python train.py --n_layer=12 --d_model=256 --n_head=8 --n_kv_head=8 --head_dim=32 --d_mlp=768 --vocab_size=2048 --activation="tanh_gelu" --norm="layernorm" --norm_place="pre" --norm_eps=1e-06 --positions="rope" --rope_base=75500.0 --rope_fraction=1.0 --qk_norm=false --attn_scale=0.177 --bias="all" --tie_embeddings=true --parallel_block=false --init="uniform" --init_std_qkv=0.0314 --init_std_o=0.039 --init_std_up=0.045 --init_std_down=0.045 --optimizer="adam_hyperball" --lr=0.00439 --lr_mult_o=1.16 --beta1=0.9 --lr_head=0.0105 --grad_clip=1.0 --warmup_steps=309 --schedule="wsd" --decay_fraction=1.0 --decay_shape="square" --final_lr_fraction=0.0 --batch_tokens=65536 --seq_len=512 --doc_mask=false --train_tokens=300700000 --steps=4589 --dataset="wikipedia_en"
MLP neurons of a small language model. Each row is named by its layer, matrix (up: input weights; down: output weights) and neuron, and shows model dimensions 160-223. Each number is 128 + 24 x the weight over its row's rms, rounded and kept within 0 to 255.
After each neuron's rows, "fires in" lists the words (lower case) most often at its 100 highest values on Wikipedia text that the model never trained on. A number after a token or word is its count.

L8.up275 [120 127 140 153 108 126 118  71 121 115 139 127  89 106 130 122 114 111 162 112 107 129 173 113 165 113 145 139 106 129 131  86 111  94 120 176 116  81 172 137 127 124 156 160 101 126 150 144 175  82 108 136 143 118 135 154 110 149 109 179 127 124 165 102]
L8.down275 [135  93 105 129 153 140 110 108 133 124 161 124 164 128 124 107 149 152 125 132 141 153  92  52 109 156 147 130 122 119 145 156 127 130 108 119 138 169  84 156 132  98 144 132 145 120 102  91 132 128 137 121 113 152 108 172 130 122 123 118 141  98 148 167]
fires in: "were" 25, "are" 23, "to" 6, "areas" 4, "in" 4

L4.up734 [145 153 132 111 144 115  97 103 129 113 117 143 141 138 111 111 100 120 168 110 119 112 115 143 131 123 135 128 136 115 139 146 139 154 163 103 133 130 106 128 108 118  82  91  92 102 140 147  97 148 125 109 139 104 133 127 113 144 146  74 119 132 118 143]
L4.down734 [115 137 129 155 105 122 158 109 144 179 137  98  96 113 135 130 139 131  85 152 154 153  84 148 105 134 126  96 111 150 122 133  64 160  92 115  65 148 102 138 148 144 120 131 152 114 136 167 168  98 112 114 111 172 126 138 107 146 135 104 175 162 116 114]
fires in: "darko" 20, "southern" 17, "northern" 9, "west" 5

L4.up195 [ 95 166 135 101 102 128 102 106 121 109 119 144 147 137 155 159 124 122 136 113  94  99 167 146 104 105 171 153 166 120 142 125 147 115 170 127 119 148 131  88 143 102  94 154 148  95 106 125 110 112 158 138 101  99 134 104  94 107 122 155 112 160 135 131]
L4.down195 [ 92 103 134 140 124 156 108 159 123 112  81 128 109 142 146 170 133 115 140  96 127 108 135 104 165 155  99 142 139 134 156 147 128 109 105  82 128 122 106 163 134 163 122 131 161 158  99 148 153 102 137 133 136 109  88 160  89 176 151 139 101 124 130 115]
fires in: "would" 16, "can" 15, "will" 12, "must" 10, "modern" 10, "similar" 5

L7.up60 [121 118 125 112 113  98 135 118 113 132  98 110 127 121 133 153  82 113 162  95 101  94 148 141 159  83 169 116 110  99 142  99 116 145 154 120 134  84  81 155 101 135  81 109 155 117 117 109 165 127 155 112  90 102 164 120  99 122 129 109 158 126 139 106]
L7.down60 [132 120 114 139 104 125 115 135 129 123 126 107 152 110 124 119  92 174 169 140 109 133 132 123 132 127 153  99 107 185 144 104 107 172  90 154 134 141 124 123 118 126 112 122 134 134 134 156 122 132 110 127  95 122  67 176  92 139 139 145 119 117 113  89]
fires in: "of" 41, "by" 16, "n" 10, "from" 8, "in" 7

L7.up123 [ 80 142 122 107 147 141 149 135 168 147 118 126 119 147 130 151 160 116 158 134 112 117 145 164 134 119 111 123 128 149 190 131 142 118 179 148  89  95 138 109 128 134 148 116 148  91 129 120 114  82  93 159 102 107 117 158 148 111  93 144 126 122 139 125]
L7.down123 [136 130 103 157 143 110 124 103 155 123 145 115 100 115 128 105 107 142 102 138 140 130 134  98 109 114 105 132 119 187 107  94 105 106 121 107 167 110 123 134 148 154  93 126 111 140 106 184 149 159 126  95 147 134 120 105  81 132 169 105 103 155 149 118]
fires in: "the" 41, "its" 5, "my" 4, "although" 4, "holyfield" 4, "your" 4

L9.up173 [156 102 154 136 145 105 110 123 106 104 153 125 157 113 133 116 115 140 173 127 147  69 133 164 139 114 111 112 135 128 102 128 176 106  84  97 171 115  90 149 131 110 152  93 118  98 140  95 128  97 125  71 100 137 123  91 136 113 148  81 164 127 100  92]
L9.down173 [121 121 112 118 122 149 126 141 115 139 130 113 100 153  92  84 135 131 114 111 183 130 132 143 112  73  97 110 161 115 148 116  98 127 119 141 140 136 145 144 144  98 172 126 132 146 131 138 148 130 144 105 122 119 161 110 153 116 163  93 107 121 109 135]
fires in: "s" 41, "had" 9, "having" 8

L4.up348 [135 107 179 148 108 127 155 120 161 156 151 120 137 146 103 122 186 131 121 107 111 129 157  90 142 179 148 121 123 187 169 133 127 167 128 137  83 152 124 148 137 128 139 159 135 188 138 129 156  98 148  94  86 157 157 127  98 157  78 128 115 115 128 117]
L4.down348 [137 139 131 111 115 143 152 145  94 105 110 143 137 103 127  94 138 109  81 154 133 107 150 129 120 106 132 122 138 166 136 163 107 161  93 135 113 111 152 101 138 111  98 126 132  72 124 117 177 140 115 170 160 124 113 148 134  68 103 136 137 149 100 186]
fires in: "joined" 21, "all" 15, "join" 7, "to" 7, "with" 6

L7.up588 [140 132 121 126 162 136 183 137 112 159 143 167 106 151  91 141 144  99 147 122 136 109 148 117 144 102 167 167 128 102 168 143 100 111 166 143 120 132 124 140 174 149 102 140 126  83 126 174 148 113 105 185 137 176 167 110 111 107 106 149 104 107  93 131]
L7.down588 [112 110  91 105 124 103 108 162 156 128 140 142 131 154 134 128 114 151 129 131 109 113 137 123 131 148  68  64 151 141 126  70 157 113  80 133 134  98 130  92 123 166 126  99 143 139 118 127  89  90 122  94  92 104 127  78  97 144 161 120 153 118 124 134]
fires in: "is" 50, "i" 9

L8.up663 [139 123 174 123 108  83 150 133 147 146 154 117 161 139 126 120 159 100 153 103 158 140 125 108 179 132 119 134 166 133 115 128 113 112 107 132 112 104 113 128 126 140 146 123 106  86 152 179 114 122 141 154 145 123  94 100 119 144 141 154 143 125  90 156]
L8.down663 [114 110 134 150 133 116 158 144 108  73 139 107  94 100 142 133 127 145 146 118 122 141 148 105 149  67 125 158 109 123 130 108 152  89 127 135 170 106 104  87 121 116 123 148 185 139 112  83 117 124 113 130 170 137 133 174 159 145  97 133  99 130 139  94]
fires in: "first" 19, "second" 15, "new" 6, "final" 5, "league" 5

L9.up760 [ 85 128 118 129 107 117 101 170 113 112 151 168 111 123 151 150 155 165 111 132 123 121 140 118 111 150 146 145 121 155 140 150 169 106 140 112 134 100 184 117 151 120 103 141 126 141  99 143 133 155 140 103  96  98 114  85 121 177 129 160 141  88 104 126]
L9.down760 [160 103 130 150  82 150 143 116 165 134 116 150 110 110 145 107 135 107 123 131 166 107 122  85 151 153 135  86 126 123 165 150  94 101 149 168 114  61 155 145 117 119  91 104 137 148 130 145 105 134  85 169 138 147 148 122 138 141 139 140 121 170 121 170]
fires in: "an" 61, "another" 7, "ancient" 4, "analysis" 4

L8.up32 [110 108 143 136 103 141 109 187  89 162 122 154 101 151 143 103  93  99 181 105 161 102 153 150 129 168 114 179 143 147 134 130 166 170 139  94 124  99 113 122 141 175 134 119 111 140 127 144 158  96 162  91 110 122 117  84 103 109 136 116 132 123  99 138]
L8.down32 [126 141 155 155 105 156 178 104 167 146 143 119 120 101 114 109 118 157 119 146 130 145 121 161 168 102 121 123 119  97 136 116 147 118 138 128 102 114 170 120 133 143 155 158  95 122 125 114 140 153 126 147 122 135 175 147 164 112 110 109 129  87 111 111]
fires in: "s" 30, "his" 29, "very" 10, "her" 5, "their" 4, "have" 4

L9.up663 [ 78 128 132 139 169 173 123 108 105 136 139 128  87  84 132 156 120 161 161 177 126  91 129 151 182  90 180  91 167 104 128 116 182 123 146 118  90 127 149 114 137 142 139 120 147 125 119 145 161 121 175 176 114 148  86 135 122 106 110 118 128 124 120 114]
L9.down663 [143 153 126 128  94 135 137 127 131 144 133 145  97 120 140 146 159 158 125  73 106 102 102 129 118  79 104 109 136 160  87 139 147 139 122 125 160 145  72 141 109 120 114 117 107 162 173 122 139 121  81 130 134  89 155 147 126 191 154 130 128 106 132 144]
fires in: "in" 27, "on" 18, "is" 5

L4.up378 [104 101 136 110 146  97 108 108 140 138 137 108 108 114 126 118 139  98 119 139 120 100 189  95 107 111 117 139 106 136 131  98 174 138 142 159 120  76 106 140 138 136 129 131 109 131 103 100 147 136 136 161 123 132 135 153 158 136 125  95 112  95 183 103]
L4.down378 [116  97 102  92 122 133 136  82 135 164 117 126 136 157 149 132 124 139 107 139 106  89 113 126 129 133 121 149 116 143 127 143 113 150 129 143 122 171 142 137 133 122 154 147 178  99 103 153 129 129 124 158 103  86 138 106 116 158 110 126  76 192 108 104]
fires in: "which" 16, "as" 12, "there" 10, "what" 9, "ireland" 9

L7.up454 [110 127  88 184 135 179 121 104 112 122 134  96 132 129  86 157 148 116 145 140 141 122 114 108  76 119 155 137 134 108 160 108 105 127 130 134 102  90 153 156 154 153 111  91 160 113 146 120 153  93 129 152  85 120  84 150 120 101 137 120 108 118 104 124]
L7.down454 [129  99 112 124 123 115  98 115 164 141 150 157 167 142 166  69 119 164 147 139  92 138 158 160 132 117 108  89 149  96  90 137 111 104 122 116 155 123 108  89  89 153 180 108 144 161  85 130 111 152 136 128 138 136 180 135  76 142 122 171 146 130 154 155]
fires in: "became" 22, "as" 17, "is" 8, "becomes" 6, "made" 5, "to" 4

L4.up682 [134 149  69 125 167 147 125 127  78 142 144 100 173 130 119 135 126 104 146 140 150  86 103 140 174 134 110 159 122 117 150 101 110 118 170 143 106 165 117 109 166 121 125 101 117 161 178 139 104 103 159 112 142 122 165 142 153 137  70 102 114 113  92 106]
L4.down682 [134 137  82 153 135  87 159 171 137 119 136 148 177  93 163  72 162 102 120 147 115 140 115 134 155 146 143 125 102  93 132 137  93 115 114 141 121 141 133 140  97 109  96 125 103 159 146 131 119 106 173 131 160 160 165 100 113 152 112 163 128 112 115 110]
fires in: "group" 18, "club" 9, "groups" 8, "band" 7, "album" 5, "recommendation" 4

L9.up631 [133 141 140 117 126 165  68  95 129 168 122 122 164 134 115 130 134 130 172 150 112 104 118 112 101  98 138 107 120 134 133 146 127 146 115 123 113 122 107 173 101  95 103 145 128 118 136 179 156 152 146 151 123  90 140 116 107 103 150 166  99 127 114  92]
L9.down631 [149 121 108 127  98 116 107 154 148  91 178 145 105  86 130  87 154 126 105 140 131  79 155 136 123 119 150 137 165 177 140 135  95 129 141  86 104 115 127 158  96 125 116 137 164  65 127 119 159 153 171 114 152 154  91 140 138 115 137 100 109 104 109 179]
fires in: "an" 21, "on" 9, "under" 8, "at" 8, "in" 5

L5.up159 [102 101 138 136 152 108 166 105 130 123 110  81 117 116 179 142 163 118 146 131 131 124 126 123 135 139 190 137 133 145 146 162 204  95 150 132 136  91 109 134 108 131 126 109 105 127 155 148 164 112 100 119  86 109 141 131  97 105 166 168 133  93 119 124]
L5.down159 [137 122 106 102 108 102 105 139 112 108  58 131 143 100 191 137 122 175 116 175 117 122 136 119 145 109 106 162 118 101 139 151 103 169 160 146 103 120 115 125 141 150 119  97 143 150 107  86 122 143 153 156 131 130 148 136 117 106  85 161 150 126 114 122]
fires in: "after" 23, "when" 11, "while" 10, "with" 9, "by" 8, "although" 6

L5.up686 [135 183 136 127 135 137 138  97  92 120 137 104 121 119 124 123 109 153  91 122 182 108 125 116 114  93 140 163 172 129 118 151 197 138 162 112 103 127  79 140  86 153 107  87 137 152 124 182 145  90 121 173 133 104 149 149 131 129 152 115 151 129 168 102]
L5.down686 [180 167 125 133 137 110 116 131 166 120  91 129  64  95 172 124 106 159 119 159 157 133 150  87  93 138 135 150 184 114 149 159  72 172  94 118 163 150 139 133 129  96 103 146 118 140 168 111 139 133  86 171 128 108  91 134 103 102 131 120 108  95 135 152]
fires in: "in" 45, "grand" 7, "northern" 6, "grandfather" 5, "either" 4

L5.up361 [ 63 134 112 162 182 150 121 135  94 126 158 123  95  90  89  93 156  83 143 144 166 142 181 150 149 144 150 121 125 156 131 115 145 136 157 153 129 111 158 108 115 144 125 158 105 106 168  90 120 157 133 137 129 119 134 111 123 108 110  82 124  84 113 138]
L5.down361 [156 121 132 101 105 142 128 143 103 138 129 136 109 128 153  44 115 174 118 127 136 117 126 118 118 110 150 182 124 158  93 131  98 114 144  79 137 130 147 172 117 130 109 123 121  89 139 165 141 149 136 126 109  98  98 143  99 142 139 141 104 156 109 155]
fires in: "its" 62, "a" 21, "whose" 5, "the" 4

L9.up232 [153 172 126 115 100 147 153  95 122 130 131 129  98 114 134 116  90 147  99 120 110 123 155 155 126 146 156 126 139  81 168 135  99 105 126 142 108  66 101 100 107 161 137 112  94 114 102 164 162 162 117 118 156 119 112 110 120 168 105 141 120  92 126 145]
L9.down232 [111 109 121 144 148 104 146 133 111  94 138  91 118 106 135 115 123 144 105  98 116 100 139 128 140  88  89 143 126 118 116 101 141 134 147 147 130 150 122 110 143 111 120 113 131 149 147 103  71 124 123 154 110 158 145 118 102 102 175 145 140 169 163 153]
fires in: "was" 44, "two" 5, "second" 4

L7.up674 [120 129 170 136 152 151  69 120 146 126 110 155 108  97 108 145 113 124 143 102 169  94 145 131 129 180 152 165 104  67 146 150 143 156 126 110 108 116 125 114 170 109 112 123 134 160 117 103 130  96 133 125 109 118 158 124 121  94 116 136 145 134 172 116]
L7.down674 [151 116 120 103 131 124 144 103  87 104 129 131 115  92 117  96 191 107 148 137 181 154 136 119 133 136 184 129 107 117 145 120 160 118 116 107  96 135 136 163 118 149 131 138 110 134 128 141 200 146 128 103 127  71 137 122 140 168 162 149 117  99 101 154]
fires in: "was" 62, "being" 12, "be" 8, "behind" 5

L8.up173 [ 92 149  89 127 135 107 125 114 166 134  95 151 162  96 156 113 114 160 102 129 123 120 100  77 105 146 162 117 118  98 121  93 146 132 129 135 142 107  89 143  93 137 143 126 126 125 159 124  91 115 103 128 122  69 168 129 119 123 108 106 132 156  76 137]
L8.down173 [146 146 133 169 115 149 107 180 171 143 156 138 148 154 163  96 122 133 139 102 123  86 160 111 135 106 127 153 138 153 107 100 127 105 104 117 128 120 115 129  87 142 150 141 162 158 155 101  93 180 136 140 128 117 156 104  91 184 133 131 148 105 151 162]
fires in: "at" 67, "in" 6

L7.up116 [100 100 106 146 127 164 143 143 133 144 157 141 104 148 120 171 142 138 123 125  85 129 122 155 151 141  60 122 115 132 118  80 100 127 157 109 154 160 124 126 164 128  68 122 148 133 103 107 133 165 142 122 123 131 135 157 104 105 108 109 123  85 172 144]
L7.down116 [139 167 182 139 143 127 148 109 134 142 106 101 138 108 101 144 117 126 116  66 154 125 126 129 137 103 105 169 104 128 148 128 120 161 135 120 112 107  94 102 155 140 131 187 106  87 123 145 151 120 129 134 150 161  96 113 111 149  98 183 141  75 106 108]
fires in: "would" 32, "could" 14, "may" 10, "did" 9, "to" 5, "didn" 4

L8.up145 [111 135 138 140 126 139 158 168 157 142 142 143 161 121  80 120 180 145 158 125 166 112 139 129 155  94 139 136  97 149  86 137 153 167 124 113 139  95 101 146 132 111 103 140 145 159 147  88 119 109 144 123 102  92  86 119 115 136 122 111 148  96 157 118]
L8.down145 [ 98 115 140 152 204 100  84 158 151 122 143 125 148 130 106 119  77 130 158 100 144  82 119 146 101 177 157 127 136 141 125 111 159 128 122 181 126 157 114 123 114 103 118 141 144 161 155 158  88 168 115 118 153 125 125 105 140 155 163  98  98 118 141  98]
fires in: "at" 43, "near" 12, "the" 4

L5.up345 [147  94  95 136 136 127 175 132 154 128 107 135 147 127 135 117 173 143 209 122 181 100 127 179 142 146 148 136 188 145 114 165 168 170 117  96 109 127 117 140 137 174 115 103 107  94  98 163 117 146 143  94 117 102  99 107 138 132 102 132  99 124 142 106]
L5.down345 [130 105 147 159 125 113 115 145  95 101 113 153 163 173 148 156 111 115  63  87 129 158 108 165 122 154 104 129 123 133  70 110 103 140  92 114  91 132 101 145 145  95 170 109 117 107  80 119 122  79 144 142  94 141 144 113 106 122  99 103 155 170 123 157]
fires in: "john" 19, "s" 18, "pacific" 12, "different" 6

L7.up461 [ 79  99 161 150  90 137 147  96 136 159  85 119 154  86  90 117 127 149 117 102 136 134 134 154 131  88 126 130 101 105 184 150 125 121 114 135 118  94  95 142  86 155 173 103 182 153 125 150 143 141 144 124 101  89 127 147 107 111 126  62 137 132 113 142]
L7.down461 [134  99 148 155 138 122  97 121 138  96 129 159 118 164 134 109 125 131 121 113 104 148 111 119  77 135 174 112 147 153 121 125  86 133 134 134 109 103 134 139 165 118 152 148 109 105 107  99 156 116 109 133 100  92 140 139 153 129 125 101 162 143 134 184]
fires in: "by" 33, "of" 25, "from" 20, "at" 5

L8.up285 [166 179 134  89 119 129 134 134 110 101  91 149 155 112  91 113 103 120 126 125 148 104 178 105 138 113 136 149 108 157 102 134 127 117 125 166 149 108 144  80 142 166 137 152 140  95 114 144 124  67 143 113 160 118 144 138 124 123 106 117 129 111 161 162]
L8.down285 [132 115  98 134 110 154 140 130 125 140  92 163  95 130 129 117 158 127 140 163 154 136  75 149 159 141 110 107 107  87 152 112 127 145 164  81 104 124 104 127 157 134 141  85 122 113 120 114  80 148 150 146  92 100 137 146 136 119 145 115 153 106 142 153]
fires in: "is" 22, "are" 12, "more" 10, "become" 8, "as" 7, "was" 6

L8.up292 [115 163 109 147 135 110 143 129 166 157 161 135 138 116 137 117 145 113 158 178 171 141 156 129 157 149  98 159 139  86 152 102 112 149 137 150  81  83 175 124 114 160 133 145  85 121 184 112 135 143 141 141 139 136 109 130 131 102  75 143  94 155 141 125]
L8.down292 [135  74 166 104 108 141 129 150 118 141 128  99 178 148 124 122 109 123  75 116 149 161  82 124 142 117  93 107 114 107 139 148 152 158 129  90  91 132 147 159 132  97 147 101 135 130 163 109 131 171 164 129 144 127 131 114 149 131 167 114 116 135  98  96]
fires in: "s" 49, "method" 5, "band" 4

L7.up375 [ 78 127 125 125 117 122 158 167 144 183 135 118 129 136 139 108 127  88 134 143 112 118 167 111 156 112 131 176 135 118 111 108 111 115 166 111 144 121 148 116 128 145 166  97 107  89 112 112 156 140 125 134 121 116 115 121  90 148  95 115 100 152 147 155]
L7.down375 [151 145 116 137 159 101 104 100 137  98 140 128 137 170 166  82 147 132 125 100 121 113 120 176  99 114 143 105 120 142  98 101 155 114  90  93 163 149 147 132 140 152 115  81 155 121 141 105 131  88 133 134 126  96 179 131 119 168 110 152 112 129 173 142]
fires in: "this" 21, "another" 10, "those" 9, "one" 9, "two" 4

L9.up593 [122 134 139 127 114 119 185 101 145 106 153 161 183 193  88 158 133 141 150 136 176 122 147 123 145 122 129 127 161 161 140  92 147 147 132 140 143 100 148 124 125 106 157 119 170 144 104 119 100 164  78 125 136 101  78 114 154 152  82 121 118 126 139 114]
L9.down593 [140 154 138 107 169 154  71  95 162  73 154 124 105  97 136 157 165 102 164  92 129 143 135  92 115 146  62 108 155 127 121 124 123 137  84 137 136 166 146  86 105 158 116 165 100 112 120 157 132 151 184 124 168 124 141 124 156 176 104 136 106 117 150 129]
fires in: "he" 50, "never" 5, "stewart" 4

L8.up12 [120 157 106  83 120 136 113 119 105 119 113 148 149 160 128 121 133 139 146  93 154 121 136 144 156 134 128  86 149 161  94 128 124  93 147  86 121 131  75 116 100 149 140  98 140 118  82 123 132 159  97 162 108  89 154 102 149 146 107 170 118  78 132  71]
L8.down12 [108 122 112 145 118 134 149 152 127 107 207 129  94 119 121  93 141 106 120 139 126 111 128 146 140 106 125 102 134 165 106 129 138 139 118 130  99 146 152 128 166 149 128 132 139 145 124 117 133  85 151 106 147 129 162 157 115  95 135 156 119 142 131 140]
fires in: "to" 58, "he" 9, "who" 5

L7.up679 [ 94  89 116 109 159 113 162 145 161 138 140 157  77 142 128 109 130 145 115 157 161  96 186 166 147 115 166  82 120 120 135 132  98 201 154 101 109  86 162 136 122 126 117 102 163 121 104 135 141 159  99 151  95 140 135 154 107 143 135 118 130 108 155 158]
L7.down679 [138 104 146  81 147  90 134 101 157 108 122 116 130 155  99  69 164 132 111 128 148 113 135 152 173  82 160 145 123 158 135 119 120 107  95 159 149 170  92 138 135  95 139 147 119 134 151 100 121  85 118 104 102 116 121  89 160 112  99 124 143 124 121 151]
fires in: "up" 21, "out" 9, "on" 9, "and" 8, "upon" 7, "from" 7

L7.up672 [107 119 103 143 142  99 137 107 146 155  88 130 124 113 106 125  88 135 149 116 117  43 123 141 149  95 159  93 112 130 122 146 178 100 112 154 106 135 163 102 127 130 145  99 106  94 158 160 158 177 137 107 105 125 169 149  87 134 118 145 103  71 142 108]
L7.down672 [104 109 127 121 120 151  90 149 141  88 173 170 118 137 148  85 157 146 133 127 123 144 126  79 116 123 104 116 120 113 149 140 124 153 115  89 106 130 152 135 107 127 108 131 111 102  87 140  96 150 125 115 158 123 110 170 101 137 126 122 139 127 131 138]
fires in: "to" 43, "in" 31, "under" 7, "taking" 4

L9.up98 [108 210 137 151 149 110 130 124 108 143 138 160 135 128  88 144 137 133 144 132 135 112 133 118 161 123 153  68  94 159 112 123 165 182 137  97 103 155  99 136 119 162 116 151 164 138 143 110 149 154 165 122 110 167 133 121  73 137 105 128 164  96 149  80]
L9.down98 [106  95 125 108 119 150 161 104 127 144 123 146 125 109 103  85 160 139 110 146 138 135 131 139 110 147 181  97  73 116 165 142  95 108 116 161 111 149 154  91 164 152 128 106 109 191 127 116 149 122  84 115 123 115 116 136 144 163 103 143 163 140 135 119]
fires in: "at" 24, "has" 14, "had" 10, "on" 8, "still" 6, "about" 5

L8.up362 [ 74 121 140 131 163 119  93 128 108 169 152 174 141 177 147 128 109  99 125 134 162 116  97 169 123 127 130 143 143 116 115 128 128 178 137 100 130 116 172 140 156 123 106 132 136 128 179 145  67 122  68 143 113 101 132  90 118 120  95 109  94 141 103  87]
L8.down362 [160 109 148 167 162 117 101  98 112 126 116 120 116 147 122  93 126 145 142 110 167 137 132 138 124  92  96 139 129 152 128 109 143 142 166 148 146  96 123 127 134 186 100 102 110 168 115 118 113 154 120 158 152 134 144  91 166 141 134 104 139 146 103 152]
fires in: "the" 61, "a" 13, "theatre" 4

L8.up485 [132  74 117 127  83 136 141 123 140 107 104 149 124 116 100 125 125 150 179 109  98  94 155 146 127 149 166 134 138 155 108  97 149 160 115 165 156 120 124 166 143 149  89  87 108 133 126 113  93 107 110 109 131 112 139 141 153 115  91 128 123 158 155 100]
L8.down485 [137 140 123 116 124 152 181  86 122 134 154 160 144 149 100 127  97 116 130 153 144 165 144  96 143 135  91 108 150 163 125 146 105 133 156 129 105 151 121 124 106 150 133 143  80 115  77 155 132 156  97 109 140 134  86 141  90 115 148 150 165 162 138 188]
fires in: "has" 36, "have" 35, "having" 14, "had" 8

L7.up142 [115 123 181 109 119 104 105 157 119 152 116 125 130  95 158 119 162 130 131 140 177 128 169 137  98 125 121 125 109 118 117 141 143 124 152 149 109  82 150 100 133 123 120 126 143 137 125 131 124 135  90 121  95 103 126  97 114 121 121 128 138 112 133 148]
L7.down142 [150 129 144 141 161 139 136  64 151 157 122 114 137  98 108 119 180 124 110 121 138 124  99 145 115  99 125 107 115 134 141 157  88  86 129 105 151  52 103 131 131 116 130  77 145 108 137 184 140 129 141 138 146 116 120 118 125 172 125 142 113 104 135 141]
fires in: "an" 70, "another" 6

L5.up609 [102 156 111 124 120  88 106 153 128  74 138 133 111  96 185 130 114  97 123  79 120 110 122 137 130 136 141 133 138 128 128 171 118 133 169 110 158 108  75 157  76 131 134  85 124 179 178 149 102 152 102 117 151  71 136 122 114 145 123  89 153 138 148 137]
L5.down609 [171 175 114 110 106 107 164 122 154 174 131 107 124 100 143 117 148 147 137 116 139 121 120 140 118  99  88 145 129 133 143 106 137 172 119 155 140 114 112 132 129 113 159 113 137 105 163 149 101  87 145 154  98 129 111 117 102 141 110 115 109 114  95 158]
fires in: "southern" 14, "west" 11, "east" 11, "northern" 8, "southwest" 7

L9.up359 [133 181  94 122 113 152  95 103 105 148 174 156 112 139 129 119 195 165 178 158 163 130 121 103 124 134 183  99 136 145 138 119 180  99 132 135 148 104 158 109 166 114  93 146  99 117 135 134  97 112 146 125 150 131  62  98 154 112 134 128 108 119 152 130]
L9.down359 [ 99 139 181 165 140 132 123 128 168 161 105 115 133 109 113 144 128 127 126 142 149 128 102  99 107 154 121 109 118  91 148 125 158 153 120 134 105  98 103 156 154 165 100 130 107 170 106 103 151 167 112 121 175 118 121 119 142 125 163 151 112 115  99 110]
fires in: "an" 65, "another" 9

L4.up587 [121 136 135 171 147 158 163 140 121 133 123 153 159 118  98 153  66 168 127 120 172 147 138 127 137 144 169 121  86 131  77 141 161 133 175  97 116 130 115 111 139 113 111 135 172 151 136 121 125 138 107  95  87 124 119 113  94 130  81 143 137 124 111 157]
L4.down587 [117 143 107  98 131 150 103 134 115  85 182  58 132 127 126 129 133 135 154 129 113 115  92  97 141 140 118  99 135 148 143 113 128 135  95 134 128  76 129 135 162 117 130 139 100 162 128 148 141 118 140 133  70  99 103 129 138  85 119 150 129 144 132 108]
fires in: "that" 21, "song" 14, "songs" 8, "azerbaijani" 7, "representatives" 4

L8.up110 [ 92 101 137 122 133 157 106 134  98 132 167 135 128 129 121 112 134 146 147 126 138 105 117 104 144 151 137 102 129 155  77 114 122 119 186 114 106 143  95  62 100 168 101 153 123 106 109  99 105 124 133  91 149  86  88 127  99 127 106 146 111 126 149  93]
L8.down110 [ 92 137  98 152 147 125 133 124 132 125  97 127 144 138 146 112 134 114 124 111 120 122 119 135  96 110  81 142  89 138 142  99 158 148 137 140  94  88 108 115 109 113 110 124 126 111 120 154 117 105 139 165 121 156  99 149 168 126 117 146  75 110 159 132]
fires in: "can" 21, "would" 10, "are" 9, "may" 7, "is" 6

L5.up583 [127 119 134 114 128 113 145 102 168  92 116 134 117  98 103 126 122 142 139 107 136 100 128  96 124 141 166 108 115 150 115 178 181 121 117 103 117 133 159 131 137 120 105 152 148  92 121 133 140 173  92 168 133 118 104 142  95 126 112 130 163 109 162 143]
L5.down583 [144 178 133 102 140 151 136 124  83 151  88  99 104 161 171 144 115 119 157 149 128 138 128 118 126 112  94 135 107  88  91 129 108 140 150 201 155 165 126  97  84 110 109 141 107 128 144 120 140 116 149 142 153 143 117 103 106 150 143 115 157 160 105 166]
fires in: "with" 63, "uganda" 4, "under" 4

L5.up58 [104 116 142 105 126 103 135 151  56 111  88 101  99 153 127 118 143 117 106 165  99 116 170 109 130 156 153  87 106 127 113 109 106 166 170 103 108  59 140  78 127 150  97 148 131 150 129 127 131 108  91 123  91 133 127  87  75 120  90 157 158 132 130 117]
L5.down58 [144 122 117 125 127 122 155 155 122 128 154 156  98 109 113 129 119 136 149 153 135 130  91 114 149 163 145 117  99  99 105 113 145 148 118 131  98 145 152 147 133 126 170  98 137 129 115 147 119 161 155 120 144 102 136 126 111 100 119 101 121  92 110 128]
fires in: "of" 26, "years" 9, "live" 8, "housatonic" 4, "s" 4

L8.up115 [ 89 115 137 130 111 137 112 177 132 138 136 144 106 132 154 130 150  96 152 136 105 105 113 125 148 138 167 132 144 117 207 190 146 146 143  94 127 112 135 127 151 149 111 101 160 121 106 128 143 178 114 137 153  92 141 131 149 140 133 162 129 157 104 135]
L8.down115 [126 165 117 135 108 114 147 145 154 155 144  93 139 141 171 130 146 153 149 155 138 135 155 136 145 113 133 132 143 109 147 154 159  80 141  95 188 115 107 138 135 160 157 123 132  81 145 159 129 134 112 144 128 153 116 155  90 124 151 159 115 107  89 164]
fires in: "an" 42, "another" 7, "anion" 7, "analysis" 4

L8.up682 [140 150 154 146 119 113 150 139  94 159 176 119 132  99 115 135 140 139 143 125 177 137 126 106 145 138 152 122 104 133 174 112 163 152  96  79 150 105 133 132 147 120 113 143 137 115 134 111  84 131 137 160 130  79 131  77 120 149 134 122 104  84  87 161]
L8.down682 [114 126 134 120 171 135  97 116 146  88  94 117 100 138 150 111 136 107 134 129 143 106 124 117 134 109  83 131 122 109 130 132 146 125 130 131 136 120  79 112 117 107 129 148 113 115  77  87 153 146 143  79 144  90 107 149 173  90 143 152 152 104 131  94]
fires in: "an" 31, "another" 7, "antonio" 5, "services" 4, "ann" 4